{"n_kv_head": 6, "positions": "learned", "init_std_down": 0.00385, "lr_mult_qkv": 0.7, "grad_clip": 2.0, "batch_tokens": 32768, "seq_len": 1024}
MLP neurons of a small language model. Each row is named by its layer, matrix (down: output weights) and neuron, and shows model dimensions 144-239. Each number is 128 + 24 x the weight over its row's rms, rounded and kept within 0 to 255. Numbers have three digits each.
Before each neuron's rows, "fires before" lists the tokens most often just after its 100 highest values on Wikipedia text that the model never trained on. A number after a token or word is its count.

fires before: " |" 29, " as" 11, " d" 5, " |\n" 5
L10.down689:116129161103109135136160141139116141160100133139151113174118150128122138141127100115126149131115111136170143128119184127134124136134092114180133116093112076124145141137152184121149113165105128106125140140156118139178104119120100133162143167097130098126106111170158125125140115131106168131

fires before: "1" 33, "9" 22, "0" 14, "2" 8, "6" 8
L17.down919:147139153114134122156106140150100148124157105066181158159100109165144119124159114117083097123150146106117130152147120173150133060127130111100083124127143118175140101115163127145136108118120148144092138127146065123122110121121168155102082116121141122132113106142134124108091149121129131135

fires before: ":" 18, "1" 15, "2" 14, " career" 4, "*" 4
L9.down94:144071131168121128124125075114094136101133153116118101106156123121160148129152103133144184133153098131119151134156145097113136128144153128141119108115120111111136095103108118105141173092137136154118112110143134182146109164137104107169161176117126138129128132130159119080128100140164100120

fires before: "-" 25, "The" 13, "(" 7, "In" 5, "S" 5
L3.down1244:115106138151131154173104131093149156123122142152121096124100155089091119155139173123102174124126101143144140113172116131117137115121143137108050132116118163107135116087152128130167102144132117140102143080086115161176122102146102138086157119110133126109089100142103223140182127138165146138

fires before: "9" 24, "0" 10, " -" 8, "8" 8, "2" 6
L10.down98:141100090175150146119161134157134106165106105126075065140106132169108111116158145126203135144097105146140152156108128124147147159124094095097108128179111122134121118079084141121127098101122115140140114137108137118092127115166136117132166132151123140161084141137104154117137120123120122140

fires before: " " 73, " the" 4
L17.down609:133167147089102154141137173144122149106088107127104129105118100119140165111149116107083088154140158143159115107104140096125142116154152107143142144120125163149137155096101120131094119138150102161148161125111133151159116142127114151134088093154120118100113093116133125166188071089122078101

fires before: "," 24, " as" 15, "n" 5, "ed" 5, "inning" 4, "l" 4
L9.down284:090139133140124099150123072107137149092158123178150150091084118097146150110149128131104127101154146152158126115111136118120140132145120145125120147125098124162176123158135147085173092093158138145144139133151154125108113150145106111144104092146094156179144106149142146150134082138102112152

fires before: " |" 22, "1" 13, "." 11, " " 10, "0" 8, "8" 8
L10.down384:133107143119144151141093117154143114099135164092157110139126114128092088188171105147170165122104088137168160122155127109152140096136146106135130104112115103146110155130114187119122122170166103143088106134144144092094163103103112104135114110110119172119099133146117124109113157194077144097

fires before: "eration" 10, "ley" 9, "er" 9, "ran" 8, "ue" 7, "ry" 7
L3.down654:152160126087138152123131108161109120120079128153107143107144174109164130131088150128104083103157080124158157138095123117142151123106121125170130126109102129135129158147129172108153159096095103160154140148112121139150143087122097154123106071124117180136145131136112109151139102128159105181

fires before: " " 41, "-" 5, "2" 4, " more" 4
L17.down697:150071097132077095152147116128134128101150163122117088167130136139141119184145165135138137162140157128134073114174172154106150127108159137152150109163130122107111150166109154128111131113129148078097175171132098117111121129130076153121163140117158127104095164155108150119115151152098129144

fires before: "ed" 14, "," 13, "ing" 10, "s" 9, " is" 6
L3.down877:119053115158125122078130121132127109100077091096101138147130156099124142114149161115109107148119116150120149115144177096124185122113135076136118114139103116115138140094085104134086129163131131100122139122152097138108149144143153110132113134098067160156122123118114125124110109111106131098

fires before: " to" 17, " the" 16, " that" 10, " a" 7, "," 4
L10.down559:098133161079105139137134125134087137133165167159097121138114108093107140152127135127119125118152117119151140139119122170099060138115117101102134108140163124135126156116139149116147119121117076123125150132073135125146131158132137065116151158134096121148159111121116117182108127115117125103

fires before: "=" 47, "S" 7, "P" 5, "T" 4, "M" 4, "In" 4
L3.down400:138120117123115097123140085152131111118136123143131195125131111141134080122173141132111131137163107144131146124108176126132129135145140140118135101143110142144171101149130150142135112161131185070156119117142112088152129146161124064187105166080101120097115122101155141154145154109107132129

fires before: " " 53, " −" 6
L9.down1254:141110131055098120158119097151149124107117129125135149124154114142139108137103112117042095143102099125126127086131170123125124133162124159152137117124108127159150125110186177121138115161081122114096118143115169130153143139106157119129150132151134140128140141150116135136156142103109125101

fires before: "5" 40, "4" 35, "6" 10, "3" 7, "8" 4
L17.down1483:125161114148128086120098103188156144116092129144126124135118088080146152104170172168103097113107154110154118107118142118126149123107112171089131178099144135127154121130187112109135151159170095075139179136158133146114117087139142098141109159116109105161121146162150122120158096154124118115

fires before: " " 88, " −" 8
L10.down373:126094113154145105077124078152115121122143105144147129150137156142143130128105096110092102132120103146118099147101135116139126119129138105113127160102118110109169122135139144075124103158136131119158137171167113099153128107111135155115125095081103148105100120095170134113144115124145172124

fires before: " " 24, "2" 15, "1" 13, " P" 4
L10.down603:111059133138115151110119101112120132119075088099187172168112105141149086155136114133096106132129140113156118138130103109146098128157139169104094150162114141147103109126126111162126134139109154137152152178158126088140135145111128086112144116116130150087096148108121156077131171120115113153

fires before: "." 37, ".." 5, "umbent" 4, "igan" 4
L10.down1482:131150136138152136111140138102113156128136135140098116089072123110109097156140160136109123154074176141142101141130118073134133119156115126139122088107157142146092140094118107107101093129169106120099136120094138109112131149147110151095123088165125110102161100126162137120099126143082096130

fires before: "ing" 13, "ed" 12, "es" 11, "e" 10, "mer" 7, "ail" 6
L10.down723:145089153122104109151106142113091127154131167147138147084138110138139139160121140127082173098151114179103164158087135124146094134152159118117114148136098103121144131125085137159109164128123134132132121121117135151137151129139106129156080136139092131084140149113118123167142105164121110154